{"norm_eps": 1e-05, "schedule": "wsd", "seq_len": 1024, "steps": 10218}
MLP neurons of a small language model. Each row is named by its layer, matrix (up: input weights) and neuron, and shows model dimensions 128-223. Each number is 128 + 24 x the weight over its row's rms, rounded and kept within 0 to 255. Numbers have three digits each.
After each neuron's rows, "fires on" lists the tokens most often at its 100 highest values on Wikipedia text that the model never trained on.

L2.up1338:106158148143116119137134091133156136102133103152155154142126170130104150152150133154106118151132150089103189137089133126133097087118169149149124137110124107143154115162116165137114131161117154117178142116140119131154128097143138098151113135148140155122094143144144177138145126087157164104
fires on: "iction", "1.", "é", " Street", "ic", " Victoria"

L2.up2184:077126194163151112148123113100103135136098132109149121161127124088120156107105125131111108130096169120154131140137148112107116102147112176068143144112113156140131169159115180147157132112133147136150121140117131141128152142084093143079113145101139086111125135133132110112177129124096124174
fires on: "r", "L", "ini", "an", "G", "rill"

L2.up1259:104133154179159157145164104131109121129101092099092150157137106144098107151112137115117140126105069131118122124161111128163134118149124151132079143109099147115137106107148179160120147107081124118183155080105142122114091111112082152132134122120137138113159126150106131164099129161119137140
fires on: "e", " Girl", " Women's", " her", " girl"

L2.up615:124111098169106135148119153111138117128169132118117123199158153163116091112143141115114106125155108153105171030151140111127175173107156119107124098129110149099162121119090115092158135134125115121137127156128136160108121116146156110147104119122129117160125165138100138176122105127176101143
fires on: "ix", "ing.", "cha", "iving", " Ok"

L2.up1995:105141139127111135150125113117127095124107109155129133127150112081102147147134146108144129130137097149098127126100120087126137155129145107098113108117112116096121163130137101141165139168143137114156127151109095156102144116176122113174093106081132101128128099095115149135122123108171113108
fires on: "1", " pro", "os", " other", "ot", " even"

L2.up2316:131128139084139120148130180150134119148129152127128132119123162137091151138140147112126138134140120125127099146148145102120140154116105127126103095134118129110086176172198115114131120128150118145101167090118122180125133124134121147145097129108133104069159143117136130174098129131091115126
fires on: "ous", "ist", "ists", "ights", "ap", "ady"

L2.up1941:112158151129150089129145140125096133095143141116167120168125125102139147106103121139139147148136099161119149128098124065170118116127111127132140116111133104093129138141122140152153172084122142140162145153138094179101085138119110090162143150074102124141145189091133125122130119098133147125
fires on: "K", "u", " IF", "ar", "av", " area"

L2.up489:121154140099127181145167097121122135117105161140135154135158099147146133183115123169167149146127104130116125109132091122117114111121103134126123110118131122133136105127112113097129134135158124129135100154117140117141134126174102092162093128090129121137112123141066097176143131118185145156
fires on: " de", "he", "ue", "overs", "ux"

L2.up866:060129142127156097153185135110124117179133129140169135116123125132128138097162110129131129138120096139123150099091115115129147145119129124132114141133173110120130117162084180125126121139069176098148151124100131165091123132137117107121128125143142139164136174113127155152131133164101142149
fires on: "s.", "s)", "s,", "ators", "ations."

L2.up707:111130102123135123145130125097108122121146150110149143096126109142158107115115133133133085104108144155171158097164125107113138133156130131136154113088126152120158134090134111116127108079139104097109111102127149140116159142114142091121094124137121156131118120137079112151169113078140137144
fires on: " two", " three", " sing", "ey", "n", "ven"

L2.up874:134138162106133097140128088154153134125162118115092121133133139082110114142141119139122174140125111139113158098146116130115116146133111163154140130103137110092108122134114144120129115143088116100156114150132179170157135101178115112113132143151148147119134140118143117074096135152096141104
fires on: "e,", " many", "ch", "ith", "ih"

L2.up1263:125109114097147117171105139166087132089105158092127145169153149140147130138149142105126144136077127130121144130123139134139117115155133098116091143089088161118123132112128145083101132145111115152173145104120073139132150090129098131140118101128096114126153140100143127126112109138087154078
fires on: "hen", "le,", "H", "les", "er,", "er."

L2.up358:117105113084139088089160127118153134109109105141120145144160079127109148158078138121144121139120083104121184162112114108111105127187151118127101179146168094080143104111126138130127141100069131096091130160140133105124144108152096163154091104114125105111115112144154134156158136147193166111
fires on: " of", "ion", " Home", " Mr.", " Dr."

L2.up609:179113104138154153137114119149145148145115148099111163123113159129141142137172144096121128101132094159104110148146082102136148104150116102095181103145142143097118150127127101118152134071124133171139104096075167152160133098109123141118123104115155152125137124175092119166097119138103079140
fires on: " of", " members", " –", "ite", "ince", " in"

L2.up2521:149132110129178183117094138146126130138145162140168116108153151134126150169122120149138082103164114109099136109130098124122163082137123133115090131176112142113121115100095140127116114112146141130125120125098175128136169134151132133076121136140180136125100105132128133149136123120122117112
fires on: "ake", " The", " by", "ised", "ter", "oming"

L2.up2058:099083160127135153127099124141128118089177128100103109110098127112115131120113120065102191131132123144128109131130111113120138168112139150098102149158149121079090121127162136097140152119132093142110146156107115140149116114126118142132099135141114094149094117139141141150156092126112131173
fires on: " received", " Award", "ual", "com", " served"

L2.up1439:093120125166152089135147117114145124146101113125145159138118119102135142131129094099185086112118149124163181165092107120109135148172100115130120180126127151146147123163134125099144077133161162137133159137167124100119133103079125079128129152140147155104148103155111102123102168092131161102
fires on: "y,", "er,", "ak", "les", "y."

L2.up1887:115137155129118082146135138146132153143134088136134134130149142105167129102130103109139152162152128144100172143147147111079166093132131145131122133139116113140115120124137118106122157122155142174136132098175133115131151121146110110093102141105101116138120171115145173116127110115091138139
fires on: "f", "am", "d", "ic"

L2.up1625:147160144113125129106102149119148172161161084109083189137155145128106153124107135106165186134149149130140139146124142084123148146113166115130137118122113116087090103140141131149105123129094136133117141102119096164124113136117135139132132141103137119134150122154138054128152124149125151127
fires on: "s,", "e,", "e.", "y,", "s.", "a,"

L2.up710:127138161170117114142145151126183107132140108124134142150127130156154158130111100146130111086139153118128129126108136120166137197158125128125117121084119106137128060175131144143164143121116121109141128082092167077153094158086070107135137105152149124060135129116129073136125122133146095123
fires on: "y,", "e,", "1.", "ies,", "et,", "a,"

L2.up2165:131119132131090114148138141144118143137106189114133115121127182170082166140134143138154116100166126111111179095093103077217090127123141110138149112177127128090131161137121145149094156121063120135111109116099151108101097154085126131134141156115161155137137096136124130147112120133202101132
fires on: "es.", "ers.", " news", "an.", "es,"

L2.up1234:123151117139131149173103116158087147113145132169101129120140140130127122126129141140153152139154123169137190170101170105116104154154116117094108134096106116092112143166107101140095120103114137094101139152131129117100091147105118128119144136134167151186144081128152097136130145170102151117
fires on: "y", " season", "l", "b", "ial"

L2.up2437:140120125167154149144112140133123126103111141137107158201091141114113119160147132122143170136111122086146143138128089089155158173130144088134117147114139166113168152117086132158142136144109116143123138163132136157095170112139110161151138152102125135175114110092129122108121155100138149086
fires on: " than", "ved", "ually", "–19", "-19", "и"

L2.up1551:118092144092126101111111117125123162113133106141156156139142152126119119135123107144162159175134126134163139084133127089092080138145146155119126137122130154160138107128134100115148178165109164106115202140163139129129123084117134109102173165094130118113105145149131113129120143134086140164
fires on: "am", "ive", "ib", "iv"

L2.up679:124149114113080074123101139132123140163169119122100134156125133140096139127165120112129144132112142136129110099132114117087110152088139110151147148149181144148169129139133151099161143103127154139045115102140107146118131142160175149093123135113153128166142139140131117110101162131182131133
fires on: "ed", " Mike"

L2.up1496:101085127121156129139135076139128136093123082115148138156147136082136110145137115081083113148128134133154135104148106106116119138143150136162137150157127109115169103140093110151140127105132127147074142089141134115092124095152134154141109173097109138138133161126169116114146123139118143177
fires on: "ter", "ive", "-K"

L2.up455:089140153106104113129133109109105149086113130119152151111127125103139123133107134143111149082131101133201150170123159116136109096158124126125116113142121118133157109074127113114123104130127165160151132151126160121131160101094114089104130140108138158144162111130132150113122100123116143095
fires on: " km", "ing", "am", "i", "°E"

L2.up1563:154183116094165129143114119124135152182156168138120154153141107081132091143112127150137132152193146151094126169109146150143136150126098154115135131156123138080112139116141120137130142085155141076139131116136171109116145106162134106145144125132122122093159120135191113179132102163105135142
fires on: "ing", " of", "s.", "18", "ation"

L2.up2229:120166139138128128107103156102192149141132113109129132109162081097146132109112136097121147112197168137109178147136144133121138149150132107108148139152147148081137135135123105101118103151131199137105114108141141134123116107141114126116121097145107151130122152095161111151123176101189147106
fires on: "ise", "and", "ial", "ate", "ize"

L2.up2308:078122138110128120136114139139155120130097168101122157131122165119133131157169071136129150064156106147126109100091106128159144137116097170164106157124129095126116148142132180147132133140119158111147147134093109122187100145130111146140094155138147133148105165158116116116136105128096128175
fires on: "s,", "ics"

L2.up1411:113197172086135098153121106156110139121098115148117144144131151128111143131188108097135117098146102130123136122118167123133116137118151082099159161123131137151126112123145149168129133133182120127106104090112119122130145123167108136105125118131161110142123155062157114171138131153129132136
fires on: "ce", "se", "ati", "ced", "ato"

L2.up325:140157167160106097142151141073104146122119061135105139139130137123089156127160164125085129112122162111118146162116100111161144108158133105145101166137118131123129171091160150155115119140159122132141111119194109137131099179155140108131139125139160127137165117112146120099125157155105114115
fires on: "man", "ct", " Pakistan", "atus", "man,"

L2.up1273:112131122114147135161137113119146154117086125130126140124110095118108142158166138077168143118143129145116085089128101126166124119112136151151143120158090163131127144113156157154132100173140152112154115096114112129124102132084102149125109152142106136103133116122145143193152137125109160114
fires on: "e", "una", " than"

L2.up1156:108157122109123150133127135144136146143116160103116163155135119186055123109111129119147134155127129098127135125102113121119114153131143121134125128169134173127059129125146136127120108143113108157118138188111107129135099125069129106134155117122185143135129135107168126152106100184126100097
fires on: "es.", "es,", "och"

L2.up1898:157127120172137108131120107124146139126097174104100128131151125099099096176131112170137143108117105111170117116129161141152126096148131121129149140137161128095169144136146121120075102167148170123118129091127120107166129107141110158139142158132128103155167160117116142137184097124102138126
fires on: ":", "ica", "):", "ache"

L2.up108:119136149082166123149118144133152130194132122112124111164105145088169154151139098103152123101103137106160070142137129174112117119143122133106137137149132128147141118093126101186129103147139141116112083125081124132132124084119140115109109149098144153124143129136173127130132129132114123075
fires on: "ing", "ce", "s", "ving", "ve", " Commission"

L2.up1384:128121118181129120166134087084147129134165129138091123145156142154143148104149076145114113166130098130146071141144091109154159154147147128115095086124105173101128137118127127125125153134094127124131128102146122091097094118113153115099066157151163116176119120118125102143122121158105168111
fires on: "s,", "s."

L2.up545:160131066152122149165129145162153118124129142119095131162169121128140129146125171107143145154115137147124142120102108150128134120150133155123112097117147159111149130095121091139157119116153112114127133130129126145107113106127092150158158158104140184133121128121156101149124129132161117142
fires on: " g", "ium", "ars", "ind", " used", "ari"

L2.up853:150138123112128116168170116142165182156132108107076112152146128116082175117071130153139108126127087170108131145135135105156142126101105100112156131147156100174106110127156185094090129151130107150211071098118139146100145131122090116162129112162130133109127187130121171147153132117144093119
fires on: "ed.", "ed,", "e."

L2.up6:199133146132119152121125091096153122154155144122152134132113151107144151185102107119115167139127135112132144140124122120088136146129156088115141137119124114164122112124113158148116165096138141130151124109134147152178157078178112125136127100145094134112122170090133140107126146095127161167
fires on: "ian", "ade", "q", "il", "ating"

L2.up195:098127138121148094129112139160114103107099107123111088099120157175129161120144149108168123150102116147123186143062161116103139144124111116117138154120122088165121141141139139106115131126147157159133142098122109101083089150135129096142138129143136096139142124130139108101109114133097140107
fires on: "y.", "y,", " again", "ues", "mar", " threat"

L2.up1088:077171158099134117095162135124150159141095158114108142156146157110130170128162175144132122106118096134201112108106127110142082076099122117115129118151150151110175116172114114159106177106112120099159158137136117160099170101083117139119098123104125120155109130148142131145103087139126160133
fires on: " them", "os", " ass", " ref", " attack"

L2.up1976:124184127095124135154160152147159127125108121134146188167125133095140150119124068129143140105163091138090143139100147110089082129134135125116152136144135118133136128144161105101132134175137164152154139117103124093127117164143083117115103175156119150085112147122104110114109150114152117130
fires on: "”", "ice", " be", "ice,", "ase,", " example,"

L2.up226:097147164158147102169096109096116073138109138157093139158154144114123177151111141095095122114116098185133108145114103112093116122175141099136124137107151098165148126123136110143152117114110144135099111098156155159117132103157100125154147118143100170125136169153177125119153129102137154095
fires on: "ive", " television", "urn", "ive,", " Services"

L2.up1907:151151096110134141115114107187128156109158166098120140135140121120177121157122133075122130127126139119153139123136109129115140142157128081125088142115130141076159136125157106134143180151134117092144052110129123138134137116124124108128101104123128143117116084117170094119113144171119131123
fires on: "s,", "s.", "19"

L2.up1084:100145127105177113119082078102096129156098129140057127148150162130086113138108126120113183135128069156169136110119129111106139157150121115162139172102155141160140101120107094154111161086157141142113121138131128141137128134125130115100098135117157155119154157116180147114123106111182134133
fires on: "son", "son,", "aj", "ed", "ings"

L2.up121:134127109122116166124149113143157131110143163131158111187168142086129102155178142109156170115140151121130129108126152130108138114157140072183156114135108081111144096100184133090123108068153125138139114137129156142131131104134133112129185149103155117135140122116139151101125163142142139140
fires on: "ix", "in,", "ite", "ance", "itor", "er,"

L2.up731:150107130048106140124127151060090160150101151131092138184134140120117131118120093149115144141108112114121110122148071130137117115128123070112103086138142119157137127117161130096108118112074168145150112163128143208084143070095144103160127150133143163132095208126115107098176126121184160163
fires on: "ed,", "p", "ed", " stated", "ed."

L2.up2469:090158161124122137137127163107116138127169118095094096122139101101131160106108099082104143139130141134125137132162115133149116119096141113119130113127176175084149117097135167131157186093103143065136141113130074132129149120146158134159086143120148122192140155165155114125170104128113115178
fires on: "et", "ley", "Sh", "ed", "ish"

L2.up182:120111178120155134147164135147141092138176143119159131183148170108112176088123114121094123107117165175136163148124131125058107138153123115116064115146119116122103162157125119177124131141093130115120101143101095157121152089080149105110163107097112107126127151129119135148140131127137124134
fires on: "ter", "ro", "el,", "el", "ight", "rog"

L2.up534:138144122125176157156110108130145179146147160137145125105111129083103103099107120119140150129120127122163094125123135151133048170169129162105132089140121107096159139119118167119144177131133145150082114135129126163168135134114123183128119148142131123145118134123144126115133177175150136162
fires on: "ide", "cle", "oon", "ama", "ary", " Wind"

L2.up331:112179126125146140147124097141085165124145122113136171137148116162168158166168143125108116118141129148111102148136111095135138156164143114162101165133088164110149119172150125134126112120106129108132148090082139132118121104117112144140092152124149116166120096124145125106115172157103117164
fires on: "s.", "ie", "s;", " behind", " resp"

L2.up1598:097126129102084147130164078147135122095127140123116102118168111168138111114134158119119115158104116101118117135181110149126147113146107150081109109145116128146112152135149122121132114109128131159162144163106135146126105120113140057128135139152153117124152117123125133092146130150176118125
fires on: "d", "ly", "ل"

L2.up1026:119149096104109114082136147130144183160167139130157138142138128136172143131116145116127085102126142105108134141148136149135146126111103137098103134156100168123120131110140178106141107141121150112105179157121104137120127133132137138071147115115120160101131125136123119151159133139109134108
fires on: "ed", " appearances", "ited", " years", "ced", "ated"

L2.up744:111161147113118116176163115151097119103142154132131148112123098122118169162124110109141170138117117135119078113156117142131151127143140113143151153117158131132148123128119095148130123155146182160107135142160137162150064109126139095112163097079142149113158050112163127107090102188106123081
fires on: "s", "y", "y,", "ing"

L2.up790:124108162102125127132137147115112132128129125120146139147163153109103141075077118134089164155154135107148111123139108077152120105135138131110125128136124132116139131147084122118135125137132137151170102126155169113147152145103112181118149088123132128139141104120117136151138108132110126126
fires on: " Me", " process", " bas", " er", "imin", " Rud"

L2.up1562:084133115137157187136151171117155147125149135138121159130195101105110116091093099131168130112162101177120098140097146118107108089126135127120177108184129120115197121151136120118143104105112157165133126140158123116114101127101144109159086120119169134117153144131154130154112128097161079133
fires on: "s", "i", "z", "id", "o"

L2.up1417:122133127140144117174169093139121099123149131102142089120163112155120129156148131118124126118130130092134137097151122115147085065125110134168068168126149161081122143110110066135097124151136105122152115117076089126135112119153113151121110163138119143121114128130117178160161118180139141116
fires on: "p", "==C", "ache", " High", "ipp"

L2.up636:130126121142140103135167097117087129166098116148121136150148140112136122145185110133129086141138107108102136124103124142148149124139060084129118147114140157135153113121171122148168122130141169125085122103117123199124082140081099115133175114154131128080184120111166115127159127105175116165
fires on: " there", "r", "C", "9", "elt", "ces"

L2.up341:073115108150104092138124073097140144135108152115145176155091163108078167121146101066134126120143128157135150149128143116144113161150135097114125115138121109106138122107136154139135096079099133168153130117131097144124102127129142140143099094103144122116123119127112143129135130167097128106
fires on: " will", " should", "ru", "y.", " 0–1", "O"

L2.up1217:131102115135144122144146123115133130139118140157142087141131171150141108108089083164126106134124131111125133110104101097149137124167135123132093159171144140127156125148151160112154110110096110131101137105096134095105189108081117097177131110122157113096126100165111117149126099147112165165
fires on: " form", "at", "ank", "at,", " critical", " ac"

L2.up501:130105154146122105131174125082134129137127117103161152138140084147157071146109126118119151097124111120129088131173046124119098176099128139101134147128124124125173110152164144101131173141179123127155141156165138128123148133130157083149143135129138140132117139100130125130154082088131121126
fires on: " oper", "erm", "cha", " Office", " operated"

L2.up1635:093152148150122138124110126119127102114110110134096179155127126093102132112153136115113138110140112066162131142144097090109137117126119124148080120133128151101148131147122138127136114094153112078129076142115099124120131140122125118083152135120144148164131091118181098113085154157150120153
fires on: "ion,", "sk", "–10", "ice,", "ice"

L2.up1507:153135158114175120140108191118097124130138165098174127104118129156076139158133117111127148110182130170149122139135161117155136118106133102147140135081144114072129147195154147157147121099136136126148161117109081106157146124101122119149126149181119126145161142117173127091139151156185138155
fires on: " |", "ife,", "ann", " causing", " (m", "ert"

L2.up2250:146130138078148108150154139122105141113089127122142139149104173136104104100123119152089156144129117131111147160136110148086093158142137115165129137152127154149154144142164133140157156144163120111097147175117170129114098101160114098132103138149128147115135136103109132157156173096103109093
fires on: "1", "ian", " about", "ou", " ident", "ance"

L2.up1205:111149134164111123141087103116141148066134133110141119150096163173142142151118137119113156091134123078108123143123155103126119123144145119138117136178084107137169112147153149113124099127113110142123112147160120152149143099125116142131143187131160120123123099124158178151136123095153152169
fires on: "ar", "burn"

L2.up536:153142066143116112161116171124162131141181133140105115139169093074150158174131093132149124099124138110166129095132138118122136173104111161135119097137171150074157162126120126155123167136121116155142153119140155134150103079110117106152119111124163132127116136160134118144141139150111164131
fires on: " Pr", "ya", "al,", "al."

L2.up2169:124145113131178092173095134136117152137099157156111153152090099112170104119132138094099157131096158124122092126118147136115116178172101119113131106140136140085115080112153143136121129132130090122149152141113149130161128120109148132155132128158136129125080086087151108142103131153129133143
fires on: "s."

L2.up336:142148085118102132122100173115147126135122110106120104137178159108106136125136104121100120123135106147143163068102138140104137155146137128160170135152074077113149138137127097129114116127179153145161093103105129130103137122123105089138119130129120110106173148127123142154165133156103125129
fires on: "em", " all", " All", "qu", "ective", "range"

L2.up610:105160113111104077166130111102119103111117124113102175134118147125116146126096107097111129111118120163113151165133104079155100169124117092112156161140133098135166144118115126159127117115149147110140128069121132164121153114124098127109097149196182158143118132157165123150100152132107101138
fires on: "man", "y.", " author", " would", ".,"

L2.up2232:092175137132094114142132141118100121133131112113095086139125094095135169168094171115138118161142105149103118123143131112136146096131127121136123114117167102138147104153094182129069095130175123070161101123128105143128121125170126128107119137150133140141102100128118181098104139159152137142
fires on: "io", "ice", " album", "ice,", " air", " album,"

L2.up1638:076125136108132126087103144133146105157147115109069149109129161144144147129117106087100171113190110141116137105107105151136129199111094153101114117112135126100123178139182126100097106087137142147138118125177103169138136133132131111156131082135137124120147068130124088137155110135109116125
fires on: "e.", "e,", "ne", "iece"

L2.up2298:154165170117152114146126125134151137138123142141126112133093145128164155110132090103104109142150112111181125160142142125150101100151137123141072114137107197100131133140095135172149151079141114154066135160113119161120119165135146094079163143107111187108139169137131129133140145132120140132
fires on: "ous", " Ad", "oming", " Peter", "ook"

L2.up1827:116155115147107099144165146138144125106131135097147131091100064153154148144209133136135135167098105086149122098133153094125119123126117098131137121131120133162145150124175177121113142166124115117106128174114113097125141122106131125146138151146118149111140104113127148131186151136137131109
fires on: "we", "ower", "shire", "lo", "ü", ","

L2.up1116:115123153142124095141120104179128120124142155160162129134144120137124123105143114098088124115162127178174068148125142114107126130126142100106118142153146144129150114103107180126119156097099146112101122085143136131141120096139116124157122129110126104127123138137168125135121130120160153140
fires on: "ure", "ge", "ro", "s", " to"

L2.up2206:152125115141118107150108100144077168090123101147159157140077154140159123122134139124139082135131129141142136119153180105084085122173161107121114169148101136147151146169107166161129125130173136101125086124139123138098135086148110134159086162152129144112129079085146100139155140130092195139
fires on: ",", "ie", "ies.", "ar", "or"

L2.up1244:134173107121130111150130167125151119121082109109099151156132151106120204164156120116150134150127129154122142111088138125151139108126086134129111131119100143112160116100107145114131137120131144123091117132114143132116129124154104123125120170137116167121161110139153095125155137139093072114
fires on: " new", "ens", " assistant", "ulation", "ies:", " established"

L2.up194:137135125132125165156124131148119135160093080148133138125126129143171157125089093083138141141142100102155175101090134140173114110110114163170132095134159085145116107135128097186092106107099187137108129141136136115142129125137137103165096168115133117117141135105102070134094123144127170158
fires on: "y.", "y,", " op", " turn", "itte", "ase"

L2.up1608:099124112111103075140156103137074126101106113148126168141115092105169149112126136104113120086158154108164114109103156140124188097171155157155154096145141138126145126113128116119154133093133119140110106101123138135091117143086119139157117150125110133136147130086137108160118082167133128117
fires on: " Center", "ive", "ures", "way", " Park"

L2.up485:090120106123114122121107128149149120140104099121114100136093154180099107110149161142152120117122083096140144111147108095099100176115125115132119122143072109121107161180138144154137108125136133134126127105166115126139156134149129141080096186138186139157129140148164129145100129133137127129
fires on: "ed", "ism", "st", "L", "stic"

L2.up1903:112166155128142104147118135145125116123124120128151127115137119148101081127115130120158102139125158117143100143142082106139148096150136088140113136143149110095164151110129137092143129140120126132116120099142130156161139091164121135146134073138102153113138139131142115159133127148095175133
fires on: " Center", "ald", "wick", "ud", "ley", ".\""

L2.up2547:121095115133110126114176134137095121139136133182120141121165130078140137141138097112115157159133152195094111154144090109174132134128132170151147121144104137127128124095114112110126092097129146143133117096149137109154109151131147111170127125133183165128135126110143110148104148117122123187
fires on: "th", "wards", "ith", " 2021,"

L2.up312:141143147111105103115159104132147156159118108090161128132138132142167136142175136139119106066108113143088123103083114118095126095163131132215106154094110114154124085123123125154122152119134166134113092102112137178108151155128098115143158149133142120126142169155149160126162158118164162092
fires on: "C", " Island", " Baseball", "als"

L2.up2140:088137089130135061140132127094122146158095141095089158143182171101137139143126118143113094123137118152103114117087115094120150115122136104097126103157177144140108116100127172135140123168137132130144083148073090131087093211100119104161172104131154099137156125104130092151079084129124134093
fires on: "ep", " end", "es.", "es,", "s"

L2.up174:121127139141140108131117124146120162114156151133098129122139115121145156137113120175126130124157117128115117085143142095103163181097115119154185103141153105104162151114133122152108136090139115106148105124114119127160147137129091116140107187113170146130128126110092153080148111146162087131
fires on: "ing", " be", "era", "l", " qual"

L2.up2132:136132112140129104127140115110122133141141148145106130153130122129117153132127123090137144152167132147135097119118134118123139150072113140119092143098095115165166179150137150122122117130137125107118116112126126133122125138113116142106134146108148132145124106069110089161110140118155131171
fires on: " long", "ond", " he", " opening", " dis", " recording"

L2.up212:128108126183123144147111131116124138158150141167141148121129091141122122136109117074147124139119185128100139145164106108171094155123131082131173131127141128125175125128139136121146144125115147157150140170146134090129133107149111147117139154139116157148107150154092107135151119112149112126
fires on: "ew", " strong", "ed", "ing", " main", "ru"

L2.up175:095110124141072147120122147133163143114153139131112176129119131134112158107108109161106129111098111177135142103121147131094121176117159097140139114197158129081107114126107121104093133136120157085122136141138117117163126100108132118155138155137168150080126141114100120110106112105090155141
fires on: "W", "-F", "ama", "les,", "ly"

L2.up1990:144167114143118158164158106098153144126111120118149148141126135153150126135139122131081126107101154110134086134112153108168146145158115122104159108098106149103146158118142111120135126095136154094156125122107101135080155147124086129104092132146172175117086116076089108082128133114146104155
fires on: "ey", " term", "olid"

L2.up1386:141163119121136099150113156101120152193128147080097142127146144123142161111127138094161108117097129104090139089119137117140144165139115131117155127132127124081134146136113107103121105107181131093120111146125148111121111094085136124101098137113129125131169125132080092115082121104151141152
fires on: "s==", "ina", "ally", "57", "unte"

L2.up530:093147168113105117152117108127131114122126121152114179157189146154127151115114096102140157145149106130124122110109120127160142128135121106089109089197126110170149120093133113132148123140086184139156126133116149131123119139124122094112138122149124121113148147150148102156120155120155092094
fires on: "ani", " named", "d", "gar", "line", "red"

L2.up1743:155123126148123150099108107109150134096130119129109142157137095104117172089122131131115125102153155182125166140160120102203103140106174132101107109133127104143112169116133137108122093157082150139137091171104094120114122121123121099149128145148122180159138179127124146150165133130117178105
fires on: "e.", " years", "ele", "e,", "ire"

L2.up535:081152117126161119143175134110155113099151138144123155155129134126098155115122158103177132091148092147148132199110121134143123148117142130124125080149112100106148091107128140130113095123161192155148128116122111104114145140155107103120128114148141146143120138127107140162108161105130124075
fires on: "i", "y,", "on"

L2.up1911:125145129097137136162112125097158116136149153158101166139116119110112120102078129123144175128113120118147111130103116121158127143139140114086124149151127163103188120092108170125129126131154136122103129142169125133154097143113117117131156143111131156125135157130136164157156108073149092117
fires on: "er", "re", " of", "-", " |", "e,"

L2.up446:118149132112180105109103144104151114155136151126141150125160095103111112131177137143118124206134101158118144129137098093129088097132172088096122120131124135101151129094136176165124139158114148110089121105140123098117081136092144100118136139106125150138151134133145138125121116126139094123
fires on: "ines", "od", "ock", "er,", "ari", "er"

L2.up2463:173149104107132127146157154114141140169117131150112165107122152108137110179131166123131143126103148133170146140091113163176157154183097123120112150139135131112153153164131126169137170111124134096150134094094139161098093094070110131131121144123123137158128138172136125165146098152088129133
fires on: " ass", "ul", " reg", "kin", " them", "–202"

L2.up569:182136112133143123122097084147125152089111141132135109117106108117127159118121116104096134114125141143124111126120137138128105120104084135129131144158083116122164109113159165145129128124114166115148096144135104096120106132099118136094161140113163146157109168128141092127111192145157130134
fires on: "ing", "illa", "ary", "id", "ville", "ide"